config = dict(
    norm_eps=1e-05,
    parallel_block=False,
    lr_mult_up=0.798,
    batch_tokens=16384,
    seq_len=384,
)
MLP neurons of a small language model. Each row is named by its layer, matrix (gate and up: input weights) and neuron, and shows model dimensions 0-127. Each number is 200 + 20 x the weight over its row's rms, rounded and kept within 0 to 999. A neuron's up and down rows have the sign that makes its largest values positive.
After each neuron's rows, "fires in" lists the words (lower case) most often at its 100 highest values on Wikipedia text that the model never trained on; "fires after" lists the tokens most often just before its 100 highest values on Wikipedia text that the model never trained on.

L6.gate43,207,223,194,188,176,190,198,199,190,203,201,195,152,184,193,233,189,173,192,202,197,159,209,202,203,208,180,236,216,190,219,199,181,165,181,201,210,221,191,258,215,226,188,200,188,247,161,186,175,233,163,162,204,198,197,184,185,211,194,196,207,212,145,222,179,181,223,171,186,198,201,185,210,216,212,211,213,213,211,172,203,193,211,188,210,182,250,184,199,176,206,202,207,177,167,203,217,175,219,177,202,214,192,179,194,158,232,214,205,186,166,200,177,188,246,232,197,199,184,189,216,210,210,179,203,184,186,224
L6.up43,191,178,207,176,207,181,230,189,181,202,209,212,178,227,209,147,204,213,202,206,224,194,209,241,208,219,201,162,196,186,224,210,194,186,180,208,171,207,206,200,223,209,170,213,221,187,214,178,188,178,230,234,175,174,223,170,229,175,210,191,204,170,161,172,226,199,155,209,172,184,209,209,211,207,226,199,219,163,205,220,175,197,167,191,204,194,191,214,178,203,200,181,183,220,170,186,176,178,201,217,201,201,180,188,185,202,159,207,196,209,178,183,194,196,181,154,211,183,203,187,201,200,176,170,208,220,218,199
fires in: "0", "1", "3", "8", "9"
fires after: " ", "1"

L5.gate360,209,231,174,169,202,182,209,208,214,230,203,216,186,209,195,159,171,176,221,242,185,155,207,187,185,184,198,168,207,219,198,189,187,187,199,236,199,192,233,202,197,171,202,182,185,187,217,249,176,193,198,177,226,220,231,205,202,207,197,166,220,228,204,193,194,203,216,158,203,215,176,242,188,189,224,191,199,186,189,247,196,181,232,220,189,210,192,184,225,187,207,185,187,244,203,213,219,199,193,184,200,224,191,180,217,150,232,205,188,164,192,217,185,247,192,182,206,158,211,221,216,189,215,221,181,192,185,195
L5.up360,203,203,191,229,192,215,201,206,250,205,221,242,216,181,197,191,190,210,200,194,196,196,189,201,197,188,207,177,199,245,197,203,200,214,184,228,196,164,196,176,183,184,227,204,167,178,218,219,210,203,214,187,204,189,230,221,190,190,226,223,208,213,187,201,183,202,184,203,227,197,176,213,183,238,224,208,239,207,196,222,183,196,237,179,158,192,196,210,224,180,180,196,185,195,202,166,192,228,170,220,182,192,172,197,215,157,205,192,213,201,183,223,200,205,170,209,212,196,194,232,206,174,189,209,164,200,184,205
fires in: "men", "women", "queen", "female", "wife", "married"
fires after: " m", " w", "ue", "em", " M"

L5.gate664,188,212,178,199,174,171,196,205,200,206,195,224,172,243,206,199,184,215,212,203,195,174,211,174,201,203,195,191,196,218,195,190,205,182,183,185,200,221,215,202,199,208,227,180,238,179,224,236,158,214,206,159,222,205,227,196,204,231,190,179,215,196,220,205,194,204,213,164,215,196,207,219,213,185,198,217,204,187,201,202,201,193,199,204,208,221,213,156,175,239,225,210,242,204,237,167,196,197,206,176,229,189,158,176,200,170,206,203,193,160,246,169,184,226,163,206,200,169,195,223,214,172,229,160,235,182,207,227
L5.up664,188,189,186,172,186,203,213,209,193,185,198,207,228,200,192,206,187,208,200,170,203,194,211,200,241,172,172,180,209,250,171,198,215,206,177,176,195,201,227,203,194,200,186,170,258,182,209,259,169,202,237,175,203,198,216,199,200,192,215,179,224,184,244,195,218,215,229,202,207,203,184,198,217,183,188,212,191,165,186,223,211,186,191,179,191,193,208,163,182,219,199,213,188,203,209,169,219,223,205,206,195,177,189,196,227,208,214,218,213,161,191,191,199,226,186,157,202,174,225,212,220,180,199,187,208,189,218,220
fires in: "it", "she"
fires after: ".", ","

L4.gate58,206,184,162,223,195,189,216,191,215,180,199,183,207,208,211,193,214,176,201,212,206,195,198,204,226,187,177,205,194,149,179,203,206,188,186,205,204,212,211,198,217,192,188,219,196,191,228,185,203,200,156,161,202,209,153,184,192,242,207,197,213,209,209,179,200,188,192,206,189,240,208,197,157,186,218,195,195,195,218,187,232,180,217,212,194,238,200,213,196,217,198,203,169,194,182,231,209,177,207,205,182,193,214,176,196,203,199,202,180,173,209,215,225,194,222,224,199,169,210,162,193,214,199,179,234,195,193,209
L4.up58,197,186,190,241,225,215,223,208,191,214,184,175,215,205,235,190,217,146,177,193,208,206,168,196,215,183,176,176,208,173,193,222,175,172,247,183,198,190,177,183,205,208,180,213,202,210,212,196,202,189,191,195,202,187,189,207,213,220,223,225,238,201,223,181,207,186,166,221,217,216,234,181,209,193,238,199,170,217,202,188,202,217,200,212,197,201,205,199,206,211,205,204,151,185,165,189,170,177,191,233,201,176,170,162,187,214,197,192,181,214,218,254,221,183,206,219,206,199,202,199,214,242,161,174,213,187,186,198
fires in: "the"
fires after: " on", " at", " At", " in"

L5.gate429,212,191,181,184,192,197,217,196,212,187,218,188,216,194,172,184,211,156,208,210,193,205,191,204,229,199,177,192,189,187,202,183,248,233,158,194,193,210,206,193,210,177,181,232,163,211,184,160,221,211,205,218,210,197,209,170,186,202,197,196,207,182,210,193,195,156,230,192,195,238,206,178,190,229,217,210,195,218,204,198,218,129,193,231,183,211,213,233,209,189,180,213,176,203,179,222,212,185,206,206,181,201,246,224,235,206,203,203,189,173,215,188,212,206,241,170,203,179,217,178,200,222,199,174,217,202,215,204
L5.up429,204,214,195,199,220,203,218,219,192,207,201,193,190,193,208,171,227,193,193,185,198,205,157,186,202,187,218,180,217,214,243,202,183,212,197,178,195,167,169,175,209,190,228,166,191,230,186,190,232,185,208,194,201,188,189,184,220,197,226,193,204,210,219,264,192,219,172,195,225,197,218,203,201,244,171,209,193,215,194,210,220,216,192,230,205,193,146,201,216,202,189,211,197,192,198,227,203,197,178,240,193,190,229,220,182,219,213,186,212,186,197,185,220,201,205,191,225,213,165,197,245,219,172,217,199,185,216,169
fires in: "the", "s"
fires after: " of", ",", " in", "ed", " on"

L4.gate673,213,230,180,208,208,197,206,173,175,184,178,227,181,211,168,195,204,205,195,192,215,185,199,228,227,178,222,216,190,224,180,199,228,200,184,137,212,173,176,212,194,187,199,147,187,177,207,211,198,184,199,193,215,240,189,193,213,207,176,214,195,187,193,198,175,180,211,203,189,202,233,172,202,187,195,172,234,203,191,212,220,202,197,229,179,202,187,159,199,197,198,205,187,201,176,199,221,203,233,198,199,196,240,212,221,205,200,239,197,187,193,191,202,209,197,161,201,185,207,208,186,176,207,211,192,190,253,203
L4.up673,208,205,200,196,219,216,208,174,166,204,209,218,241,201,206,210,230,191,190,201,174,178,173,219,191,132,227,212,195,223,207,195,194,225,218,166,201,200,167,202,187,193,193,182,170,198,204,197,170,191,196,227,208,181,227,244,205,176,183,196,185,198,208,192,193,190,242,178,241,198,221,168,233,173,196,246,208,200,203,229,191,239,189,213,223,168,203,177,194,247,199,239,158,157,206,198,201,225,221,226,210,166,208,194,201,220,205,243,228,198,195,210,218,219,182,180,212,186,191,199,195,182,210,209,179,203,194,189
fires in: "they", "there", "singles", "himself", "itself"
fires after: ",", "s", " sing", "ing", " that"

L4.gate593,194,202,164,183,159,213,205,176,215,202,196,187,205,190,174,181,213,189,225,187,157,204,244,222,224,171,183,204,176,188,221,169,200,195,202,187,200,252,193,199,214,189,176,196,198,216,198,202,198,182,199,199,219,232,190,201,176,225,150,190,206,192,187,241,159,256,191,187,218,212,157,220,186,168,195,196,192,207,182,230,195,168,183,177,176,199,205,185,182,191,217,182,241,181,173,228,246,186,227,185,184,205,230,215,216,180,214,218,190,163,216,209,190,203,192,178,215,206,219,225,183,215,262,215,201,187,232,218
L4.up593,193,194,224,178,206,219,214,187,197,173,197,203,201,183,209,233,228,176,196,164,156,210,231,214,182,173,172,188,231,196,225,143,187,200,221,187,199,260,176,183,220,207,167,183,231,229,173,188,223,179,215,212,213,219,184,224,181,198,152,208,248,227,248,220,191,235,218,208,238,202,165,175,200,149,205,226,186,202,183,197,209,205,202,178,231,184,211,201,198,185,235,201,207,203,217,212,235,193,201,171,192,191,215,230,186,178,225,200,224,211,235,218,190,214,168,214,219,232,219,227,163,232,250,201,197,194,199,209
fires in: "united", "of", "south", "country"
fires after: " the", " University", ",", " And", " New", ":"

L4.gate661,231,206,197,218,226,200,243,211,230,181,244,238,212,222,191,204,201,169,199,218,218,203,201,240,223,205,179,179,156,223,168,157,193,171,208,210,196,220,199,219,174,166,212,210,194,204,157,196,196,216,221,227,206,216,163,194,181,219,209,213,185,195,177,204,214,232,204,191,181,211,184,219,179,207,191,198,232,177,208,200,220,184,161,216,208,213,213,204,163,174,209,166,181,181,226,189,191,211,207,191,196,204,232,240,220,189,231,173,153,192,184,203,199,200,206,204,201,205,219,184,179,185,216,215,224,172,236,206
L4.up661,200,198,179,229,194,175,216,199,216,178,236,191,195,185,190,191,228,237,219,202,194,242,176,235,212,192,189,204,153,223,182,157,206,164,205,209,175,226,186,193,189,195,232,221,188,205,179,177,222,201,194,203,185,180,205,195,174,203,200,210,168,189,147,214,222,217,199,225,205,199,214,207,185,217,187,193,245,190,205,227,187,179,190,215,184,221,217,196,181,170,215,186,198,196,207,197,184,221,210,194,180,210,221,183,190,173,207,201,205,202,181,192,234,172,191,221,211,223,204,183,208,191,227,181,189,197,226,212
fires in: "january", "november", "april", "may", "july"
fires after: " |", ",", ":", " on", " –"

L6.gate27,196,201,207,194,192,162,189,223,188,207,210,191,155,198,173,177,179,172,222,208,224,172,218,242,183,223,203,216,222,174,218,212,207,167,189,173,191,184,203,211,210,202,164,216,227,216,197,202,191,219,207,181,207,214,206,169,240,204,177,181,222,194,174,191,191,211,198,201,186,202,203,199,188,184,170,191,185,205,235,215,197,204,206,188,175,198,248,213,174,215,217,195,208,202,171,210,221,203,202,166,229,223,183,156,218,175,200,207,187,202,191,184,176,179,229,186,178,183,164,218,160,173,192,184,208,202,209,208
L6.up27,184,213,223,173,214,241,213,196,190,216,186,222,182,196,188,208,188,162,190,198,214,180,169,192,215,197,206,220,215,222,212,218,181,217,177,215,175,201,237,230,200,193,154,209,177,213,183,191,176,210,193,151,208,220,245,210,196,195,191,194,191,207,154,218,199,186,206,221,158,161,222,180,225,192,199,214,220,202,200,218,200,200,183,220,208,179,212,180,204,173,208,208,221,194,183,217,180,194,180,200,205,211,200,155,180,210,179,197,193,181,191,182,170,187,217,216,201,195,220,212,210,174,195,156,199,199,189,172
fires in: "0", "1", "4", "10", "3", "11"
fires after: " ", "1", " +", " −"

L4.gate417,193,192,146,185,192,198,180,162,229,221,208,222,193,194,221,168,191,204,208,186,177,207,205,203,212,183,177,201,192,184,198,211,215,205,194,222,205,197,243,193,197,225,168,190,204,208,191,193,217,221,164,185,184,213,225,208,192,249,169,202,218,187,197,219,198,230,230,206,209,238,198,177,200,186,173,177,190,205,199,200,204,140,210,174,168,182,230,196,200,185,177,187,225,228,244,197,234,192,211,229,213,190,200,215,199,210,190,201,183,194,215,182,160,180,229,192,209,186,193,161,187,224,229,199,243,217,241,210
L4.up417,187,173,178,194,174,209,188,204,225,175,211,194,235,198,189,177,177,220,196,187,196,186,204,218,214,175,184,184,153,179,228,235,200,257,185,196,226,209,235,193,207,222,177,235,206,219,211,208,207,220,176,235,210,194,209,193,188,211,165,226,216,184,236,189,220,185,203,232,181,199,230,181,203,202,230,214,209,214,154,217,229,158,186,215,200,217,242,144,207,204,176,147,209,145,211,171,202,209,180,230,206,171,203,182,201,187,204,205,216,182,178,194,224,198,217,142,217,208,204,166,219,185,230,178,230,194,209,217
fires in: "the", "there", "main"
fires after: ".", ".\n\n", "==\n", " the"

L8.gate160,233,211,185,182,216,173,187,201,203,218,217,193,192,186,167,173,174,223,200,219,203,226,227,202,217,236,177,206,209,139,190,170,220,180,205,190,183,192,188,198,214,183,180,214,205,215,222,198,188,217,177,169,223,224,178,204,198,203,216,197,213,167,204,168,209,188,238,172,165,225,214,182,207,218,204,178,213,220,222,200,202,184,197,230,211,168,189,229,217,163,244,214,235,193,155,206,214,206,231,181,174,219,219,187,231,235,174,166,175,209,186,184,162,190,179,211,193,192,204,189,167,188,211,185,204,202,211,216
L8.up160,247,216,173,170,209,207,215,184,212,237,186,195,194,187,202,194,226,200,169,172,202,249,203,186,216,232,202,221,213,194,187,189,213,192,216,206,178,192,182,193,196,176,211,206,188,199,217,221,216,210,213,159,221,192,188,199,247,200,212,198,218,186,196,219,188,188,265,167,200,203,236,190,217,232,188,232,202,215,204,190,198,217,239,195,209,167,222,223,209,197,217,228,185,201,162,199,213,202,226,179,206,197,201,174,202,224,190,189,215,175,181,202,163,180,180,197,180,220,205,199,223,167,225,167,216,191,211,177
fires in: "the"
fires after: " at", " is", " At", " with", " of", " in"

L4.gate112,194,197,179,184,170,165,184,230,188,182,166,220,172,213,181,189,189,169,209,177,197,172,208,241,200,183,225,166,204,190,179,168,212,194,183,227,217,178,204,221,193,180,191,186,192,180,216,231,226,206,199,216,236,197,209,189,212,210,190,181,237,203,182,223,192,228,225,201,213,214,184,180,206,216,195,173,236,197,180,189,247,199,183,225,163,211,204,199,205,190,211,182,218,223,182,208,217,193,217,201,192,247,191,228,233,221,216,227,185,150,197,203,197,217,199,183,183,221,203,204,175,198,213,228,202,202,222,214
L4.up112,195,191,221,159,185,210,212,220,191,178,182,224,175,208,211,203,204,187,181,166,188,200,189,230,191,208,222,178,226,206,202,181,178,209,176,221,189,161,169,181,197,186,211,198,203,165,182,230,223,168,224,231,216,192,189,229,174,178,208,219,238,211,214,209,207,232,217,213,210,181,184,210,235,186,215,210,211,198,184,201,223,201,185,196,194,182,208,189,219,201,198,190,225,200,193,187,234,217,194,201,184,217,192,228,213,212,196,188,215,174,208,224,192,190,202,169,215,243,185,203,173,196,170,219,199,195,211,201
fires in: "children", "people", "women", "men", "students", "members"
fires after: "ild", " ch", " m", " w", "e"

L8.gate603,200,234,204,189,198,192,180,236,212,178,218,188,224,179,161,207,181,206,218,209,229,194,231,197,227,205,183,195,181,178,210,158,200,204,176,196,217,187,225,187,228,204,191,227,195,194,206,199,176,226,197,227,228,211,199,164,179,197,170,209,185,164,230,191,242,186,222,217,180,214,190,197,185,215,225,177,218,219,214,204,222,144,156,207,189,235,166,230,210,192,203,222,203,212,187,226,218,184,187,230,182,230,237,193,218,218,180,190,169,199,185,184,192,174,177,231,208,182,220,163,187,205,196,166,199,217,181,238
L8.up603,187,226,192,219,238,176,218,208,197,224,182,172,196,198,205,210,198,205,208,172,190,202,185,183,232,183,178,176,197,178,218,192,183,199,183,176,194,147,187,183,211,192,194,186,193,194,194,214,208,212,227,184,193,185,212,173,215,201,181,221,216,179,228,242,229,203,211,229,197,197,208,202,208,210,209,200,229,216,194,215,205,182,184,235,169,223,204,191,195,176,205,208,190,221,185,194,208,193,197,270,200,207,238,196,216,214,193,202,188,157,195,193,191,163,194,215,218,186,204,215,212,171,219,159,249,215,162,197
fires in: "the", "a"
fires after: ",", " in", " of", ".\n\n"

L6.gate626,189,222,207,176,218,206,215,176,183,214,206,215,222,212,194,235,165,190,214,200,215,172,205,224,214,155,218,208,212,239,209,197,191,197,212,190,224,181,201,201,191,194,161,219,189,190,209,164,177,194,206,199,215,218,226,193,201,212,164,216,211,164,208,174,214,208,204,199,169,188,205,182,190,191,132,157,213,191,196,212,208,207,187,248,169,204,232,219,209,161,202,195,178,220,170,219,223,235,208,200,195,217,209,151,209,210,195,179,194,210,218,176,232,187,184,167,207,200,211,203,178,196,180,188,192,238,194,206
L6.up626,190,222,195,193,216,200,208,212,174,242,176,215,193,200,181,226,194,199,194,201,191,211,215,228,240,188,194,179,189,218,243,199,223,199,162,165,206,179,206,168,202,195,168,183,210,202,208,218,189,208,226,164,190,196,168,216,223,187,205,206,211,179,191,212,195,212,213,157,213,212,187,170,217,187,166,158,184,201,215,222,196,187,185,205,147,211,208,214,206,193,205,229,218,218,179,236,222,159,211,220,188,213,265,199,229,211,221,186,180,184,203,185,205,178,208,188,212,191,242,199,237,185,168,201,216,214,230,183
fires in: "the"
fires after: " is", " was", " as", " been", " became", " with"

L8.gate17,187,181,199,221,175,182,186,215,176,196,235,164,207,177,190,209,192,162,216,228,212,180,191,197,184,190,220,194,151,220,205,221,216,197,191,181,214,210,217,220,196,195,225,209,179,175,193,184,212,226,203,178,239,206,184,197,187,226,217,189,187,198,213,175,210,156,185,162,192,189,183,207,195,235,212,175,201,217,205,218,215,208,208,195,179,218,211,174,167,185,167,199,212,185,202,251,204,178,222,184,154,227,200,177,202,190,193,197,212,179,210,155,201,174,200,200,158,180,173,224,191,221,166,240,220,190,198,200
L8.up17,206,194,182,208,219,174,183,228,182,185,206,210,208,193,203,175,187,191,203,194,217,202,219,172,191,170,204,222,156,183,222,240,177,196,212,198,187,184,242,211,214,174,193,185,172,164,185,229,216,192,206,209,191,194,180,227,247,216,217,222,210,214,182,227,169,182,180,184,199,184,197,202,152,221,191,223,191,193,178,199,141,162,185,198,181,190,217,158,177,213,185,191,211,178,213,195,168,185,197,185,185,185,190,190,209,196,187,208,196,208,194,213,222,159,206,182,215,191,186,180,210,230,181,222,189,188,173,177
fires in: "2006", "2007", "2008", "2020", "2000", "2005"
fires after: "2", "0"

L8.gate27,203,177,211,189,195,194,206,240,211,197,184,181,192,227,159,216,163,219,216,223,244,208,209,203,231,204,190,185,202,226,197,175,203,163,212,171,221,198,177,196,193,188,184,183,217,206,191,230,153,183,190,222,225,214,230,188,185,195,192,194,209,213,169,187,195,189,238,160,202,203,203,192,181,237,191,166,230,193,181,211,204,197,203,211,205,198,207,188,218,177,218,202,151,206,187,217,230,198,199,222,196,195,167,209,184,228,211,184,189,164,231,165,190,207,199,179,199,177,244,204,184,182,170,183,170,240,233,191
L8.up27,154,175,188,167,183,226,224,215,203,226,172,174,178,181,190,212,178,194,202,174,194,211,194,205,192,170,184,200,213,225,198,212,186,207,222,185,216,189,186,199,198,189,195,163,220,243,165,193,210,178,193,217,232,192,207,233,202,198,214,201,210,189,202,181,216,191,177,187,240,233,215,193,240,207,192,189,209,199,209,212,226,225,201,152,257,197,171,208,215,207,186,218,166,216,205,181,224,216,230,209,198,184,205,194,205,204,205,208,208,201,203,192,147,213,184,171,194,187,188,193,189,203,155,231,223,222,205,202
fires in: "she", "they", "who", "bolshevik"
fires after: " that", ",", ".", "s", " when"

L8.gate576,201,181,205,186,182,191,173,226,223,186,201,240,193,182,190,203,183,159,192,229,237,166,206,230,205,192,178,182,165,207,193,229,142,196,206,196,182,220,248,213,231,214,187,216,174,210,184,174,213,213,152,143,217,234,201,179,198,213,205,204,174,198,170,209,207,207,207,214,185,199,200,230,194,183,189,166,176,207,202,186,203,186,179,187,166,169,196,194,178,215,196,172,192,200,188,209,198,204,173,200,190,225,203,200,212,227,221,214,141,179,194,207,218,183,200,180,201,182,204,191,168,222,195,192,223,182,202,169
L8.up576,230,194,210,191,215,215,238,173,220,188,231,221,217,215,232,232,236,209,182,196,167,205,167,200,209,166,179,188,213,194,209,220,156,214,219,198,192,208,207,182,207,216,196,207,183,190,156,203,215,206,198,183,170,203,171,178,206,190,204,223,219,213,181,216,169,205,185,218,227,155,193,216,222,236,197,185,172,214,170,204,224,226,215,161,175,196,221,216,168,218,203,213,199,206,202,213,167,194,163,201,203,197,191,230,191,229,219,224,187,196,195,201,206,193,207,182,204,231,190,226,248,201,208,221,222,147,204,202
fires in: "2006", "2007", "2009", "2005", "2012", "2008"
fires after: " ", "2", "–"

L6.gate19,214,203,175,202,188,148,190,209,206,188,213,195,181,183,200,198,201,201,217,188,191,177,223,220,208,179,242,184,161,177,204,192,201,197,192,199,225,205,208,189,241,189,168,207,193,196,179,212,196,214,209,174,216,208,142,207,208,186,183,158,207,201,165,205,200,203,208,240,197,189,196,255,191,218,205,163,161,205,205,206,192,199,179,180,208,207,203,206,193,213,190,217,198,210,160,209,207,188,193,193,235,182,208,198,199,218,179,203,206,201,190,225,214,232,200,206,193,193,219,191,231,208,199,201,221,193,232,204
L6.up19,180,182,194,221,216,188,203,213,207,196,205,170,165,169,211,206,178,223,190,180,204,179,212,199,209,156,238,174,191,180,194,198,212,212,195,172,221,187,191,188,254,185,165,199,216,204,186,223,178,189,209,209,189,189,174,203,213,176,199,167,195,193,206,208,182,195,189,242,230,176,219,248,232,219,199,195,166,192,214,197,184,217,168,193,220,199,217,183,209,204,188,216,229,214,160,220,189,190,199,197,203,182,226,193,181,205,199,182,214,222,197,225,215,235,184,186,223,208,191,180,223,228,211,210,215,201,236,189
fires in: "had", "2006", "have", "has", "2021", "2020"
fires after: " ", "0", " he"

L5.gate298,218,193,140,210,210,184,199,186,215,196,185,168,214,207,201,184,171,173,210,213,217,212,231,215,220,212,170,215,210,135,184,188,236,185,227,229,213,213,198,207,201,221,188,225,216,202,153,213,192,197,177,221,206,197,183,213,191,214,181,201,199,183,187,185,194,173,262,234,190,222,206,191,161,192,207,199,236,221,186,180,181,181,195,199,180,213,217,174,183,186,195,180,204,190,193,140,209,175,255,198,208,239,201,190,204,210,185,212,192,212,191,206,209,204,249,205,189,166,206,164,191,181,203,161,218,215,209,223
L5.up298,216,209,180,205,217,196,223,211,185,203,198,151,194,181,217,189,185,179,197,203,214,197,217,208,233,221,158,199,250,131,215,197,211,194,231,202,186,187,168,182,222,216,203,226,224,195,181,207,205,201,223,214,188,187,152,195,203,207,208,212,208,181,219,194,184,187,227,217,235,218,229,185,188,181,208,221,194,222,212,176,192,202,207,213,176,202,205,154,190,185,177,177,200,203,196,171,184,183,225,193,183,222,243,151,205,208,222,193,198,230,195,193,196,193,260,207,196,204,192,156,152,197,194,196,180,218,207,189
fires in: "the"
fires after: " on", " under", ".\n\n", "==\n", " to"

L4.gate88,188,189,199,212,195,207,217,161,233,182,238,210,209,236,184,170,194,193,206,181,214,183,201,249,222,209,177,195,188,192,157,183,176,187,198,205,211,211,221,218,207,192,199,179,216,206,222,209,206,209,209,216,228,209,187,195,193,203,189,178,188,178,191,184,218,203,212,225,161,215,167,252,199,176,234,183,216,199,179,199,207,166,176,185,179,222,230,202,161,178,179,223,224,197,177,231,217,219,182,182,181,195,210,216,213,170,170,204,195,176,193,189,169,247,190,164,191,198,180,201,175,232,223,190,221,178,224,221
L4.up88,182,148,173,204,178,222,189,201,174,205,217,179,193,211,203,168,205,185,184,209,192,199,188,224,220,167,198,219,194,188,189,217,217,221,211,193,188,178,211,203,166,200,191,193,238,235,205,182,208,229,181,239,207,195,244,179,200,182,210,213,217,219,198,199,218,147,168,218,228,225,222,198,205,246,218,190,189,253,185,195,221,196,173,220,176,218,205,210,209,195,190,168,208,199,185,178,197,218,152,200,204,198,191,217,199,206,205,209,209,170,220,193,227,222,204,168,195,187,167,207,202,219,219,209,207,160,158,195
fires in: "united", "new", "all", "west", "western", "allaire"
fires after: " the", ",", " in"

L2.gate239,189,177,195,205,201,196,209,217,220,261,172,218,172,184,197,158,187,197,183,211,205,212,221,158,204,221,235,192,181,209,212,158,201,194,174,185,239,162,190,186,193,197,235,239,187,192,221,205,172,217,184,220,210,203,210,185,196,177,176,244,190,179,218,220,236,191,202,178,204,205,212,176,208,218,235,188,198,221,190,191,206,159,157,191,193,198,170,149,215,213,187,198,237,160,197,210,191,197,211,210,200,191,193,202,166,196,196,169,201,212,205,200,221,226,179,184,248,194,222,180,182,218,206,188,182,196,218,189
L2.up239,173,181,189,182,207,199,228,212,167,205,221,170,177,160,221,187,227,215,192,160,191,234,176,193,196,211,189,184,195,231,227,229,205,239,187,195,184,209,209,208,194,232,201,226,195,217,234,175,194,197,194,228,198,177,190,184,184,203,174,236,204,209,219,156,209,152,174,197,218,203,233,179,216,178,211,213,172,205,187,193,204,161,172,193,188,190,210,186,199,206,201,208,207,209,203,190,190,159,213,233,186,210,203,206,202,178,188,172,209,188,224,193,219,158,184,165,228,206,173,198,194,180,183,164,214,204,194,188
fires in: "the", "there"
fires after: ".", ".\n\n", " was", ").", " been", " were"

L5.gate310,237,215,178,229,197,174,171,196,202,150,154,179,161,203,172,225,176,214,204,243,215,195,208,208,208,187,220,188,198,194,179,171,217,173,182,181,242,202,185,214,209,167,185,208,178,212,193,162,188,213,180,202,202,187,174,190,203,205,195,185,193,201,164,223,183,174,213,189,176,187,197,206,190,225,202,166,178,207,177,176,239,218,188,237,162,213,205,202,189,194,195,196,209,192,221,238,218,192,173,173,262,200,176,195,203,198,202,217,198,175,230,188,210,188,190,208,171,197,224,186,200,236,216,206,194,197,190,186
L5.up310,203,199,200,201,196,189,190,201,224,166,188,175,155,176,205,251,233,175,200,211,186,220,174,182,195,186,229,210,227,177,219,195,214,193,192,205,235,228,160,187,174,206,218,219,189,231,177,171,235,200,186,195,182,214,206,185,230,197,238,213,198,211,219,206,177,168,196,212,207,173,186,239,196,224,191,190,168,226,182,201,236,236,206,203,195,206,206,237,195,197,169,207,192,217,219,251,217,197,160,202,235,200,188,200,186,181,225,218,215,206,222,184,195,172,202,223,177,239,207,189,188,240,188,225,224,173,184,206
fires in: "2024", "2021", "2023", "2020", "2026", "2025"
fires after: "0"

L4.gate295,208,184,142,206,185,182,199,184,216,207,201,181,158,211,230,164,207,160,217,210,172,171,203,176,196,198,188,186,223,172,214,187,221,177,193,232,186,215,186,199,200,204,204,201,216,202,190,205,162,196,170,186,222,224,209,178,199,236,233,212,200,188,204,199,196,219,251,201,231,241,204,196,170,188,227,219,193,215,183,175,204,216,224,190,174,227,193,183,206,193,187,203,212,185,200,197,227,178,194,162,191,204,203,167,212,206,197,175,237,201,255,217,192,229,220,211,212,186,195,192,192,208,235,186,198,239,183,199
L4.up295,204,200,192,199,207,215,227,173,222,184,215,164,178,191,195,197,211,181,217,213,226,230,198,171,207,203,196,208,213,157,179,216,176,188,189,187,219,225,193,212,223,205,183,216,239,198,207,184,176,188,200,172,192,203,161,182,179,199,178,206,206,190,206,230,220,200,212,187,199,209,218,159,167,215,163,204,214,202,243,185,191,181,186,216,218,220,178,210,178,215,176,195,202,158,207,223,203,185,234,193,185,204,174,193,193,168,161,179,193,190,199,213,249,230,221,212,185,189,200,181,170,185,217,170,186,203,164,210
fires in: "the"
fires after: " at", " under", " in", " At", " In", " O"